config.toml
hidden_size = 384
intermediate_size = 1152
parallel_block = false
init_std_o = 0.0039
init_std_down = 0.00225
optimizer = "muon_variant"
lr_mult_o = 1.5
lr_mult_down = 2.0
final_lr_fraction = 0.1
max_seq_len = 1024
doc_mask = true
train_tokens = 283100000
MLP neurons of a small language model. Each row is named by its layer, matrix (up: input weights) and neuron, and shows model dimensions 48-303. Each number is 128 + 24 x the weight over its row's rms, rounded and kept within 0 to 255. Numbers have three digits each.
After each neuron's rows, "fires after" lists the tokens most often just before its 100 highest values on Wikipedia text that the model never trained on.

L8.up872:129136128110139140124151093136138119134118134144130086137148159150131143101141155136129111173125155173097145134101154080116108123143099104122129119159173148137156085149117139106158157081085076111143174114145119149129095198106125096175105133126111168140152088159099139115108109137125152187145119122121102142075153103103137145115151107137125130090125125131114154120127103138144106153081128096147123153109129163098133107102146121140112159161164123131151142152147100130162138098119127121113142099106126138142124072125101120185140114149136138101116113084173115140097135096119147114144135112116127125124147172083169087101131125177110144113137137100152100111160109137115073112173160151121135120154140114141135128111105133163167149175113133132152117119120135147125136162084125
fires after: "7", "8", "3", "4", "6", "9"

L9.up866:131124120142123134114133126090156115134176135135072139125162091092124099168093155138153176120125144137146136136063150112156099091144144113186137110127149104126157098123122138115114136149109122179107135141113100128187154142181150106113103129115138148102108064107126156060149131139137132125151134131110123162154139124138122119153244155091082114144095152118127134145127099089119131139144103141126128127131098126126125124136074142110099092132103139187163079132104113089109135134123154099116146114114141110130160117115095124101129117177144110113091144098128151138114117132147130089105131129155143137167128120133095165134108138157119171077147111098112133106122155105112094138147161143130161122162099141135142127133109124123146144127112134144144165133147110131112075091096113
fires after: "\n", " place", " –", " medal", "2"

L9.up667:158139120144153136124138152126137116135083134111137195160126131092133123130170140119169157128155145164056086111093077120161115173134132136117118126109142115147081119135091130143120123128128092126118165090088157091128151139125099105128112111108159136146105167162167137119107121119141111143119093141135086117165086106094163146131114126133122153100118114132087101093110099108166156119086161127114095108090123133128118119088106067129157127106131139169154134131130125129086100144134119116133086131119167128101126128156149119153126126120083088148126184120128147121086167098168110087105143121119129153126140104092133129131119165106102136100142110102135116170130186111132140126163137153116123099173184116105114111096133175153143141079099142117113159122112135126119177157097139
fires after: " the", " of", " The", "th", "nd", " |"

L8.up1119:083161150113142161115147165163121119133121164130148102107129099155105135090152175140125093107123087111122134112128128172136135131100159162111159092090124100148101121138159124127140129110106126106148109126131169110191130141123168158121156174089082096105152157146117161071132116149139098130127159130129118112120114099123116109107124152132099105137142169169091123092139123178151100081143108178134179101102121135121128118137113148110107147092138114123117101154125114127139106104160140133159152122137167119094110123136157133130158098135163117157128116110091136090103172139116180093166083123162074188150141122100127113128103105173141142153142143136158112128124141147126108092132111117099086182126126133109107125131160124099127123110138133098110110129102130114127128103166100
fires after: "1", "5", "0", "4", "6", "7"

L16.up1001:166122128095115106081147131127118154155147072170148162160118148119117141124127154147134117215130156131125136115157177160191133154171149108106110108136152174097093126116126155148086137103142135140109160120183141147170142106145120122128134118135085113109157119133096151138142103128165143138097132143129124124111167131133176157182133137114126141105143147153149110112095145083089153171146077113117129170161137120141110165159108131128138151141122153161123113112067093130119102113166142149154113169075126161107089128111136164099116104097129122093126136133088155128164134126133134125104142130110123160143144105107076106056096087095065112134127139122092115116125190149167113113134130116111112106140108137150169103140130141158178129113126126115120117081104151152125141180141113
fires after: "0", "–", "9", "1", "5"

L7.up980:152112139167117149128135098167127099111149146169118106096103159100094096126133137160109130145140124130148124091114119086163109076149111099115142150176093153134153167133113126135132148126117167163149138088105149137172116169135140144120140102117178126100096142089169147171155143136131121108121136111082163118123156099175145125163162107130127162099112145133097151092116115145145108144124130130140139144148093115116136143133147108098155124150098122134091120092131124092119121145105113140124152092108113175125137095176094141109123148094092123107113111176169162149137125154144105109143113139150139130115130145144113120128115141103150127113109099125188154149144085115113082149097105083163151098125139155073159115123090137181128088095110144110114129183101161098083099122061149
fires after: "\n", "'"

L14.up480:137184137124145121081105114145126100085116146152149109130082104155134127128150122116116166185141138085167113109157121157136092127168097173128112110182118097143098117114099173080125096127116138119143126131128138131100120160139146119146072150123151154123141110126134126142134178126116153122146155100086140133169120109149137117137152128120129114113119148150092126119109095131137114137134162141120153193103119126169105163123148132129098133127145110140133140113117114149109153118125131156136095133090180138156145129166100150120109113168130132166126122175131152101126108149174137084150130134090121100149126122089103153157117137097140154098108143106143094153098088149120070101105085130126137067138114095098138129112139132130167104122138134129101110153152129100152109108131093
fires after: "\n", ")."

L16.up557:117127114118111129168121144105144096172125084140126119119076096122120085115176134093129168137124125127116122103095150107175104133110100107119166080116104131119156125143108121135119132123155076157114126142178141132147151110107117162135116106134151096127145166138127103157138151070092130130109107126152124152133122135104128129168128079152111114108144122123201111158127108132134136113124079157159168120096131160131153159077111127156149134124126150088143157111099131161144114115125137138135133131082137097126157117084118091149151107114089150144160115141145144115132098107142139095152112128124150122125135125102131128133115155087081142124168145125123128122123169118130156160099140109091175156164108084093111142136105120116060080139111102111158140120112125113139179110142134
fires after: "\n", "-", " (", " \"", " the"

L7.up790:114132116117172107120112087084079122123134116137130111097141153105151106123130140112084196141122138103105137132114133159102119126123156094130126175139118153116127091122104105121159093131143129121112103150157125152109138133136122179106112110119127158142186107083153119136112070137130157110158146101138100124139168131163133112149133108110171119107128117126153155112145153120107158159136104090116130136129108144169114170098152065105105093149104119097139061117119106106125143102133126117084162111144132139078102122181160133106103102120093153113119135126164090157100123155101157139158141118093133131128121095101123123124130130139128121103129127101116110159096157143160159108109138089167135074170146137150132114104089140114101109121120171130140146158105057095148113145110131
fires after: " ", "2", " and"

L7.up711:154150122116065096154116107132161116147122153147181138147143126136157129085141101102106136128116089143099096137131167140111143078139132168129168134147125104120133122114151128158091134097104123115109097150142112138179113137121110175120112113170121161149129077129114123122147109172135131125122137129124084141149123104130194154171102100106095111098168078153124116114133129169136122168143131156104124127095085126138138126132137130153130095130135131140149157093125116106090117160138099151149142138117162112129146132082088193146158108201162118150128124121135122112143111136131130113124104113116106120111109131128080122122116091139129126106133152121118102101182167110147111104140098107100136158156118144108106127136085125137209125150149143131141124151154101156101067162139145
fires after: "1", "2", "3", "4"

L14.up826:147138119138137111130099143155133104127115119122142137119067097126115179118135097188102130201118140151127113124122127098154153135153160122130131168147102108104080140097150153116170131167119116158137119119126158116121112138135145090142147141096142140133122130151139115175125141146117117135164127159177125099148108151132142139120108133119113131175118166159136115095142153138167112062151104122131133138106107137125113146107126180145097094180088116119174117122156163127158120141104180134127098116147155100109101150127089092161136140157095093154131138143071140124131160099131070139149145130160158115150142140117136149126105140159152141132188130135105101139167140108122107118102115142135131130095091131116092136079103139123112081131141146134120110184098111188152159092103179
fires after: "1", "9", "0"

L8.up348:105121111091131129140137169174126091111107112144174079117155154117149136085125182108104131107110111108126112140152104117166134158121128123132109138159114089143105132129085111113116129117130142163077140155163144148166116153116103154117092132159118156092107126159082103149110138110143092136151118132082120116162082114159173152150077106119140090113120099090126175108142152126150114122168107109151108124118128112094120127145127097129127200109149080107155105126168073102132144108133137141107130132097100067118161140141119164129156125129141091138142114118135117119107136116105153122119132111156116176097154106176179129080114151150133150115108134126103111153171126100147140140170116072146101118163119146117141118148106136153127124137138118107134076099113109126147114133126099
fires after: " |", ";", "0"

L9.up1104:125094124100146128122143164139131150172123122107138101192131111144098095148124146146130115122135167146107121131125123122124138114110136168138151105141155099127108099147113122150124147115135177101155150125144101107139124098160144172149161135070138101148184136118094116105120101157143111118141163109145062079126121097130130137189120170144119145098121161151095088154089147113166104126159145119104142080114151128155135156138123144072139130105120135118137098199113151099129122186101114149170159116115102112153088158133087126130120123135119142128144132104100126148122153125078126099164090121103124151118095118118119144146117161140167126159109157130111163144106160172079115139138127128118123091133139125149125095181108120114125152098144099091126152094116121113189093112156119
fires after: "7", "2", "3", " (", "9", "6"

L8.up899:118143094133121096131104082123066136145112145130148162144102110114119066114134088134056122109135137133115146101161145170112136100149150131111133109133105112140152140146142124143166112129138178130151121109159113111132159126185119133134139101144144147137105130126127125126143054164136101104146137152091175128150152112148147124155133087137133110125144125121160112172164119156105167142113163129145111113118132087115171167151156128142112106113170095123103147153121126110117086103118108089142156147132175146116117119117101136091145130124109075138112141112140099135152084127117081143147135144126156141106119114134134152112117108132117138118161127149108103099152176157128112117116137086153163086120070151132106138109090145116178087130111156146130118079137090153117123108097140
fires after: "2"

L13.up782:151133155110122136097141149142121140130121131127100121118130141167136163158126147124129125150078110098137122122162151145147117102143128125112183129141109101140123119145104142116117063138104119122140103118121111096139107131177106115126129106113111138154125118073145144113153102124146094110133137152112137125129166190114120147189095109169111147087159174135184106099159124126168109138149124136141151139105168147184114148152151121138183186123153149123105095162130118150094107125100162124179110142128135119117119105134127149150164095143114106114085104139127116138083168103152124106126147118140137087119130100121140118111126136152095124110132132054121105148080114119133118144137134145172113185153098177133180118111119127139175064136122119151096121125142131137132154098094091
fires after: " the", "1", "9", " at"

L7.up1081:143133148135092117151138068143126117110116111160165167143117133144143122102167107159129124111150093171147090178173155106107163107092143124097154157149134120130138115122142132113128122096112094159098122127145101127170134158106135175133107130151131111141150127125125137160134143164154144113138145167158095112153127092104118135114112080071144105098147099167128134121122154097172096153156123111131099102122112118127135126112135139119125149139137118126134141108116120157151140105089126136190120090128175135129135133132157180161150096153152128139148139109164164166125110141159092141096140108114148132145143146087165165066093123141088121133140140115100109099139145092175142138145104092128141116145123079157107084125094147120121149104162089157131147140089127104132102144125089
fires after: "1", "0", "2", "8", "9", "5"

L14.up645:149168111121140129134129145128174118136155097109155145130163114156117129125124176102106145116111106098101145111121156111142103124095130122093105152131131147168117088149126110124155105104112146150123101110101168107123123151099096161103084152155154119120057147124113144081132134166158117097137153153137115157133096175096140146139102097116140074148112110135113112123133140137123155146100142104186142143129140134178160166117110138097113127091167169102149151131109123189146133163134136149132096116146161066152117100147119153119167088142137118137156096091147114103147137142134166103126117193095133120156114126164106108142122136157124134098120114117095104129131143104140143131120126177111131141123108090127129149109122115118105081144121150177148122120127111109166154100153149
fires after: " the", " The"

L9.up498:125158130150137148120118101140131164127101120153116063148123167147084120108104146147107152088142173131152148130131129129131135171127124120073124115130154092117118146152137131153119127139150155125186115152109102138157141139141150143119077120174086092090137127145147140172137119127141104153139106109058088109125065110122131144115133150151108127090134129131136111123114105148142111116173159131111088120142112138120128141168107170163087150125139138134093169143163126113109175133112103122137144146130143116131167161089108147105129147067114111109126103102107118155155120107081128115137100127165126138093136137140133107121135154175153144151131113084159138148125143139161132131126139079145104158112129114094168100140110124128153132123127100102086135115144117082138094156114060
fires after: " |", "0", "6", "7", "9"

L9.up1136:154123113122186135132114099130141116169110142113153116089127119097130141133123127155113103143100116164128092138136112134126158082141136158151171154103110117124135066130133110083146139157122090084151100177167158114160138147141126110146155119120120186107135134116172161118131089148174095145161164118156114109147138145128074142173145157182144109165116153120157158140091103100119138122149141142113174114100114105124128113124111101125078159165088125149097121119113152115137135132114120112114124109082187104128115107132102147130123136161140164142178102116134128124116138122132161148128148115138080081179133162096090109120145132121142152151146134121124104120113135137122155097126132068118106152100139110114119132151122083152186129112185128148119137209104123155129125126147136
fires after: "1", "9", ".", "8", " ", "7"

L13.up30:150146139140101114091125147123122090121097133145147124130147074103110173086118091123105130135162116116130097126155121144125132133140113165167141089143138170147074165172134150133112128169124104111136114103143098156146191130111124130099145135152122090158137114151132146146147146116167108118157127107152129100136108127103167144112152138118118165124105152176123143094132137104168141119149079144138103113124118114147141134127120153144138140123151149078118119105118141129133138110103101140105134079100114160116132108147098143126144112164124152080153112122126158136145117171145134146123143151115126113126128112124154109132139133117146073145112113113135133121163115100116124146140143117101089135122109116148197115117132122138151127154120120142116119120123138091106122113148155
fires after: " ", "1", "\n"

L13.up437:091174135133152154141134095094159132128127128160052115104133080120100088116121145115099161167159121121119097138142141094159098093138152125143169088138149154169121150125122154109091085153143150114141119107127129113102149114136109175098138153139141123132096119153141136125137125093174105134136111105160124163144139137116121102134146095127113117093118107141148121121099135127129154060124143151145155150182130072120120135140126119207143109123125118140097094116152139091140150108124176129150125126134121112133132082104134076145155135122118118121101120083146133131130097145154132137143115089114143123139151116135109124119143162110123133109159123115171153133160152113148143132146157140133107124148123115157127094120152109137139139118097162136135129155082179160142125158141141
fires after: "\n"

L13.up485:140162111118138145111148031131081126151127098121141091144079110096135085079167143176122137089121152163131145115105119113148158161106131162131146078125109134124087131144115115084116115128127115119111109122182121091167089176113120137143104124125151160132112117144126145078150126121131083133115133125138143104116128141103126120116169130146076056136137143122154174112110134141127141116186152082144130165102110121109112154123123116086134169114146099182122137132106137133161141105116135100091110140141149156156117123171146133124137137112150115158152132124121158135117122151124117100173147147111118125111124113126136126161149188137173135143166114119125117127139163169143156089141147136127143125098139141146087141127150129184092138149121163130159137160142105169175126123104111
fires after: " ", "1"

L7.up104:134102135127141112091145173130142156080119153086107138141148114120120132122115105135137151114157102099115116099140104098166104105110177094104111139122143130149136128151156139096128167109158112146112145108127139087144100109129161133171120143164144101130123113123111120148129134184135091090088118154123145127148135124095163101131135137155104102179159107161117134094121133090087138119133159129084148111092100138129159121088162149110132191070085146133105133117147120163166082165132136124162149167113146112146144142152150126165130096123104159107177122117152134112150121134126078124178105138117109120168164144106150177141128136159124153118177102124129124166151218105182151135138104164117183137131131114159091124127131146126100094118122108141142120135111152108187150112124126
fires after: " the", " of", "\n"

L9.up470:111115153131115145141161096152110116150146121129122118142143111124165113116102081176135134161156137153144103134113114124106080127134095092152121118125109089110105161124087124149154103131126141152123147105162179125139079117133181121090092115124130130139135118118066140087088130189122112123133145138113104177152136156153106129162144131094130114086134134123150121144119145149142118115092147170138130096133152161132138135145095113117136129112154122125153116115145158116100093175141131120129111102136139143159122175167125114142181115100125154130118143137136180052152137143098110170165120129164126132125152146165138171127138130139140131156112152127099104118137115119137170114115109136131108123119064151149178179109159109132101081139127147133075123090160113140137108102096103
fires after: " |", ";", "|"

L9.up280:155158139156092118150110137132136180139168126133121117130127136178130147146126129120088138141123134144129144132116136121095158146108138086163106089112144133164125103113143134085113123097111151091087127135124131151110077110129152142148159109086179121130137125140132112082118122110147119108112070132123095144157089131164135148152142140106099139137139126119083123150130109087154127158141140152127160170135090108172090129107126125138076144140101111140169153141151101147102123152137121121195135116102143090105139143116083155134156136100121134162139107136138123143151143069105118129161111122093117151165120130099147121092139107144115095117125139137098120138155150135099164116106117111074153097146122069159099110108131177134132135133071118153136133119111187122141117200157122
fires after: "9", "8", " was", "2", " the", "7"

L13.up398:142126136156099143147127160168130129136141109154137142127134105092135135157126173166119138147115117127151111127124157142147143129121132133092139102088133131138104095134101160136149152124146111133079126141146107106116136104107120128096109095139106152096099075129139151186108132142154114122085127144108126110117151166183103112147150137122151111117110083137095124111151150106075106160165142141121109147079144130124123154125163150136132108125149149125132133117146117146131113103106122121146127146148095119162143105124132148120189133113157135168114119142146147129147159151110107103143186123116154132163121088132100133114151130164162171084161122091109136163152115152091123158119201104118132147157120106163040132132126096178160130097086080121116102162149109163136103109099135
fires after: "3", "0", "4", "9", "7"

L13.up930:123134165077123116105154115152079141132125125195119147101094114154089182131107099124145153135154141138151177143116126127124150166099107121094141136097105112115127138117110130145168129162163161162141082092132103095146118162115130123170122088144148110157123136128129151090115127132122094116105143146106119139133128090081111145172141156152137134114127085129090117163100124115079167081102165149121157124097097124136076144152144108145149127154170128097151098110111133127128151155120092112149126106138166092090130148131138144129153081142140129102118102145109186101071134103114109148168152108130128151106145132110175178126149149146163157086127165115140119133162160131092088110126155140140145122152136113075125147156131128138138083101110144127102135109136144111085122131124094
fires after: "0", ",", "9", "2", "8", "1"

L9.up248:117082156099129154131157114092125127084131116134148113134093148166094128146153176141146118151109073110110157140118141096118128122217104150119153154175108109140155130153091111111085129073122116172127121092144189119123205100110115163139122127124124120115137133109122114172152140114105096111086109140126144121105140166106105105147137167132110071127121119101150146136141106077110147132138111119165123111122120120114103152134119157147105140130108142119145126077136117116114149160127179140136131130076122158109129129118142147109152109161162111145087114120123157136134121091133157110143084147145173150139081145084145147124132112144128150140134175110150116131144160097100151162117133083141102152109123069106080098159110108138127109109143166166166132118126154157097143131124110
fires after: "9", "\n", "8"

L14.up1041:146113145126098140126120094129109146123127115111155113131172198124104106148096109084125116147144110144148130114153139136144100120116093119099106159094095109128095121113135175128158169132147159127101146077123134101126101118100099104137156126138161100157137124173175151103116114118114110129132169131092099122120162147096114156166174177124103107145085143179122147132148120144117160090101152129086157122124081124133082149128134112151140126105145142109151167130144122158129135140133090091137162144149147110130117149178136120128156094134147129133121134106109156132104167120097107128115090120106168146147136142148136111129166140145151140095137159129120158149157143101115111160137150138128162103141095112195078139168131106138135113094141097101105113131125114133160140146157149
fires after: ",", "7", "8", "4"

L9.up612:132120108156110117059151102145121133095101131171143141149129179108129106081142095154080137138106173184143106087102138114167150122145135184122157151110145184111102139130133132144150124139100165118092127126150118116147162163171137134102105105168092143138128150109129106120102152121181089109137151147131154107127132126141103133129148119072138110095112131123145136143136126125132113140096152105147132125102101105101121150142108140149103123145129123125166173120141132089083122117144163138128178128118146122134116112130084139126147111182150108176128145137128130127127152132160110125094124174144106116124086146147140113103102155113149100102183137116121131116168135119140110137142116098133143129128129119138107176085140160141169090159123129136166126082105113147087104140150097
fires after: "2", "1", " anth", "4"

L8.up393:138122117145078150140147142156121115096085129131135130130112157122086111128094140100138152155115135100107101161122062134095140142135072154142134130176149131128121112164139156127101097134084144151135108163152181165135168131107165127150123140097112127135142112126110140142123137109190174138100126133141118151150127106148140084127120093136095168105151141148089123181156129109110111096096139158138154117131092144107110110097097142130139101140099129140146138134135099141175127114140089114143092172134140157098123139182094114177147115164099170139145082143139139123118132092143135130103115151125177132166114110113152148136108148081106105078138139126104114085142141100114160128125128094110104137115113116122153147079169110142137130133134118167123084123105127133158143094107154
fires after: "9", "8", "7", ").", "4", ","

L12.up572:123154166148069142131163106122106121115121105130088109141152124110140145092181099152100115121111137144102109180142133200179146165161123093171118113065102156119112142140184126113108090136162110131156127128163114201138152093112164109085148113150130116148146145107160148143118163157114129118133113127145155148158167099164106164126175106102106161080122139172136100148149128132126140086092141127187156127136089157082129151125157117142154136124147119068136131159134096113147117176135154150119175152146128117168141160132145128107146148148146153132126125148126161114123143146116102101122115131155125116128124124130094120100121135119126139126136118100134132129158126119100130097154088130114111172147129145149135149123128113155112120093114098088134150121131096112166099144139141
fires after: " ", " |", ")", "|"

L9.up363:118133145140150098064139128138151139154163122122144113137105150132112101154152154091130157105131147142098152109115097112139109122073125116115134095113088105146121100143125166123148134127125146113095128127130135125135134149172135138135100128157109156164122107152089151159138087101147091136100099127116101147125137167143140149147142156168141114110109126120104149095148143130094105155156122114091082110098092132102080088143128148168136147139080180116148087181120160143129123157125123100090085135142129102119086119146153123124128118125114106136149150130129112118142134115113124140140149114114094148142124103037146085126111141066143208065144100150100134119115105104131158135144117126086126123151130111115119126086098125137173125178117120163124146110112172104154147139116129
fires after: " ", " (", " the", ",", " |"

L16.up535:107143103158130110106167096128117133113114140154117120094158098138116158173135131146124169122132161165130151108122104151113098098106150098150108134136130133134163150140118107115145105128130135186135134125102122124151104144129133161100133129119126145146166109136110112118153142173126108113129117162102153172112128145098132160097130091128148169157135127126116112133165114179111125139137127120127118079145086134178126168137137103117124100143136113142126127140144139124145140088135118160128151091150095190126175116146091133145120170110118173151138140104152107151117118149147117150152113103086121157147074098105118079144125124145144132147153134142119151150090170112086138145160091121134150096081147182131122145142134129113127141131095127152128120099136107095151119108085126
fires after: " ", ".", "1", " (", "4"

L13.up160:172117147143104109121136130102177097143096140149144141086118131182145099114085176130123090113113146128128152126139204124149099130155138155155140172112150106124120159133083109118129135139105124107155154110178126129157130112168129161134074062114129117102124124129146172133089157160152098157127104099134117105121136153091121126063151146135105142128126122112168121134160142138135129138161141124093156124129140129141067126115159106135110105148104110199131109112120142144129112144144122108110151114115131103157127139148113137162101163129140109132129084092098130164112178134144158098130149107167136093144137101156115148129105127111114100084130116112151131119089149124143098139154108095114135136124168186093136143157083154120166086102141140136127157128097096139134080104090088
fires after: "0", "9", "2", "7", "1", "4"

L8.up659:181145114138096154106176145178100134100131120108139125089101158140086079129128126137095156127134171151125121161116123100120131163074112134134115105137091098133071130137096104148087170129145150159122107075109151149144109146105132105092139122113108133165120155143124085147123172139116169118129110124101079157106162082090113137128114102105135120104131156114122124133131098118126134134093112071136126198116139143124086164096126101137128181153130154190118141097111129146161165126141145175132088127126123146155146167157125123126128105133109145190079137102111165147121161153120098115120114116175116147150127118137117108141149167127116119158133141128142141127143150128111098130131155154137101141161144084092139151103130144142138089156161127124114111125093174123119131171120137
fires after: ",", "7", " in", "9", "5", "6"

L12.up184:089165127113132133112139142139121158144125121106123128129089127106128146144140089144123150131116159158174137129084103137110143131098125147153148072101113140097094128159108174125107139121138150125124110145153150122118127158143139111088114123095128159103086117144122132123092053157146153115117109142170083090143111123119122129161078161100151115157098156132150145093128127085135116159129128180142125119109164159155098183169107110116151144112127144127147088105101161165091125109136149137133089116165120140134173140137125117130141123135128115140111145132123152140142170117070145127139129160102144105150125094165154102116135134078102162109110116166087115126124137105125146100118127096110097090136152110109082108103118126145118135065123133148155121115127176131137130187086154
fires after: "9", "7", " sc", " Sc", "3"

L13.up955:166139123122106119133149097120160099139136157154176119151094131136127170121137079087096130118140142133076100102115132101159181154107096115101149136142159157122044127144117130115150117121145131129084136094126125123134124099108126151101104087119134144140102129159114147158130114131096136090132146100126122147122167177115126142126135086149163079131147137101116138147127113122098131131143109151092140121114144143162163153168146123106078154109150109135141132147093105102147108141101128128092095111102118121141177090147144132141180097117094134110138110122152135122092159137095120147117126123126121114148137114089136128099167120110105106091118102082064064120112127079109094136141127181182133116137104122125111099140098148102145111132111101121125127134125092093125133098120122
fires after: " the", " a", " The", " by"

L12.up628:104166182131127160087124113143115127065165075108079111102144126129161162104169155156122122134141116130118102153108125127096156123121127149157124146120119141103107162102124106179088173159122126147108125100124176113122123140124113158125155075075154186113133124140145091117135142129110154090143142133119150123155160196130153143139126118123126134160097143116160137114076113136091127112146150111105130112138129085149090114076141139152086196110167104146158123121166111137152132123119113119151089145158133145152108170092134115145136129168151085122160115105172132104154111137152094124133130146149085097154125157122118113150114101160119130128118101133134135125112177111165139108154170122149105099135123142101075140123106128114156137087100092133105157108150113122095133084079095
fires after: " |", ".", "\n", "-", " ", ";"

L16.up793:115110132095178162095157124117141130162108151136055128117142115135076148114130155092116153121148138127165170098104102112148095130146120089100112089067089143094089090117092115119111135167167113107152132076128117131151118121111125163107140110118132120135107139141172113131086149124147087091071143150135116154111159129129157128132177122110132114143102144094118134131142106159114152150129141170128112151143077090197102130156128136138113129153168134137155108145110115137138165145171141093123124132129080151102148108130103137165124133145110122082119153158135129166087167083156141138138137136101128135116145102095127080142136155113133147128118098153143133127145163127120083134159105119093140127095138129127146171161153137131086157108138178156123156162145104107094151156055099
fires after: " ", "9", "8", " (", "1", "7"

L8.up1066:130146090138115150107130133114151148097116121094123128143152123169127108114121124090156092122160097094091113087124111165130137153139159111091139159132111065129115124126117115123105099152144134163110158110129139157141183146140127128136103160114142114083054111129129115091085122149128090079120082126162107110161129131123141122142104150117100087135128112084084161134128125137142117141120109086128114165142109127139121131108136142073117155151136140123118127137137097147153117137187135126167106142126104139134102157133098109105127183151159087117138148121104106098110146120170099119136112172163187129119094140143088145125113117177123117133136176145085131114141157158112100142131121125151164130151115097097147104097136153093145088081144119139167114159116147112153208111119128
fires after: " the", " The", "|"

L16.up552:140134119128188114156171121134128123139157136139123113171124132182101104135140084170141168107161119151124093125105115134099097145101157103094109146127134144139127117126122138126075114100149105165148108115123098113119117123162169102096119139114119110136099118126159093066141134140122119098148112105110120162158127126157122135162131086141155122149120172084154163151129142066162138143170114167097123154113168176136109117120131125167145142111112111077198095157156128126156109123117109139114117124116132132148140162132149141148153125165106119161134140108128091144174157136138135110128180143117129137126186126167180111095165123128130134152115144110131112098071119133156116134114126211118116128120088123073130129112134089129086137134115102103171118084129135080098160114108109
fires after: " |", "\n", "|---|---|---|---"

L8.up278:114113161123171113173128116134148150126115121193158127125142120160125132098117125120153167148146083135128146133138114141102151120109126123127153156142124107139151060133138094118101149095134105141131090153165124121166133121093103151092130159092121147133131099144094121134137099104129104145097154133133145143153138137134130129138125112131116114133122115161094120122137148147109124138135104101163112082117097157134135111115129091157083140176124137116085125111165112134162141135126101118117147156119139134107150104142122150133108135131176122117124122124176187143096138099140114149162108138107156127137092146090132106102060116149120133118155153128094117088156113090165139148098131148099087174102127114122163153106114099154167142156119109110149129163140164167134111139126152
fires after: "8", "9", "5", "1", "4"

L8.up353:128112108134139092149117159133116154120159125125135137090085124165141128122192076129126145139174146068113128100136140131186111155137118160122137090107113127158116112197134134120150112110155155118113089173123105090151106142132145154105158132132140139162129100157173156175148071121125127130119125156157112153135116133119156118106138070126139117122097168142124129122135106116150123130152121151102169110092125100158175170118131090129123102127123124135146113127147082128147127108118107134112102135143144135134115115153153153118112154136147094112084121130095131096140118139146124122109135150116125125154139141123139107106162158135124135177129099153082150061097189154064116117099123110126163158135156126166099127161085136117125141114108117151123094146110116097128108095120068
fires after: "1", "'", "9", " \""

L12.up575:127087169123181136139120155102116130113158084079134165093105135124143181122134134142122064122145127106053127123109152114159100113108135097144128125116117154061144125117155118116114098112142179107116136140148145146119105142144103111133142117132178118123151095103151177125107085112134146110141118065138120135118152171121145087113142110124092094149144112125123136148146123089166124131148095090081177114117139123140134134140144102141108145078122133129134109080130102106127144089161106109093167119164131138154116097150142119106156153155144134122142137151139113167097106139080121122133164168098090132139146132085113125156146146144123092155151140079105145128102138126123125133150103092112156101138122099150093128118105107153126084116134113161095115137144109101130093140109149
fires after: " ", "1", " ("

L14.up202:129103121147088149086119129104137109102127103135113123113150127086127093113109143101103110155142068103153108122124116132115112140137154145150141104138133148168138183127123143146118138125122147118099140129113102074093098143134143132148099083182161121099134095144131164142118100144130115114104119163123160131128118138088163141170116131127123142149162142177112144133129096129136133137136165173123135112125068088106144148122089152122141182143128148138148101099161137119105127101135141096111107161114104108119105106075144057158144106139156095110119135108132099121122137148167105151135107098117135157130185126169097119137098165145115137140218180113170132139096130119139120125084151142119131084112088142115140111123126098098150155091169138121138149146128138083108160126133099
fires after: "\n"

L8.up184:113122178166148149118103130143089125087141077136137085158138123135097123150119179114149110124174142122132126120138125149074068105119144107116126158093127115165142149112126125109107147105151168142131139064131172076147139168168145073131088110151092079111101144140096151126101084171113143107165158125141084174143115146129105144141160120105136123109148133108097153149136124135150115097123138132167157103142126142158104112149098092137171148139185102145143099091136083109125119165167153106137112130123136137113098119187155131109142112117140134159153127137123132135151113131127136116111148140117131123121154120155085123153112084112105113156141140127160113095087145133179154113125118132153146128104098103147135121116119141104126111172151139100077119101144151110153124115095117
fires after: " |"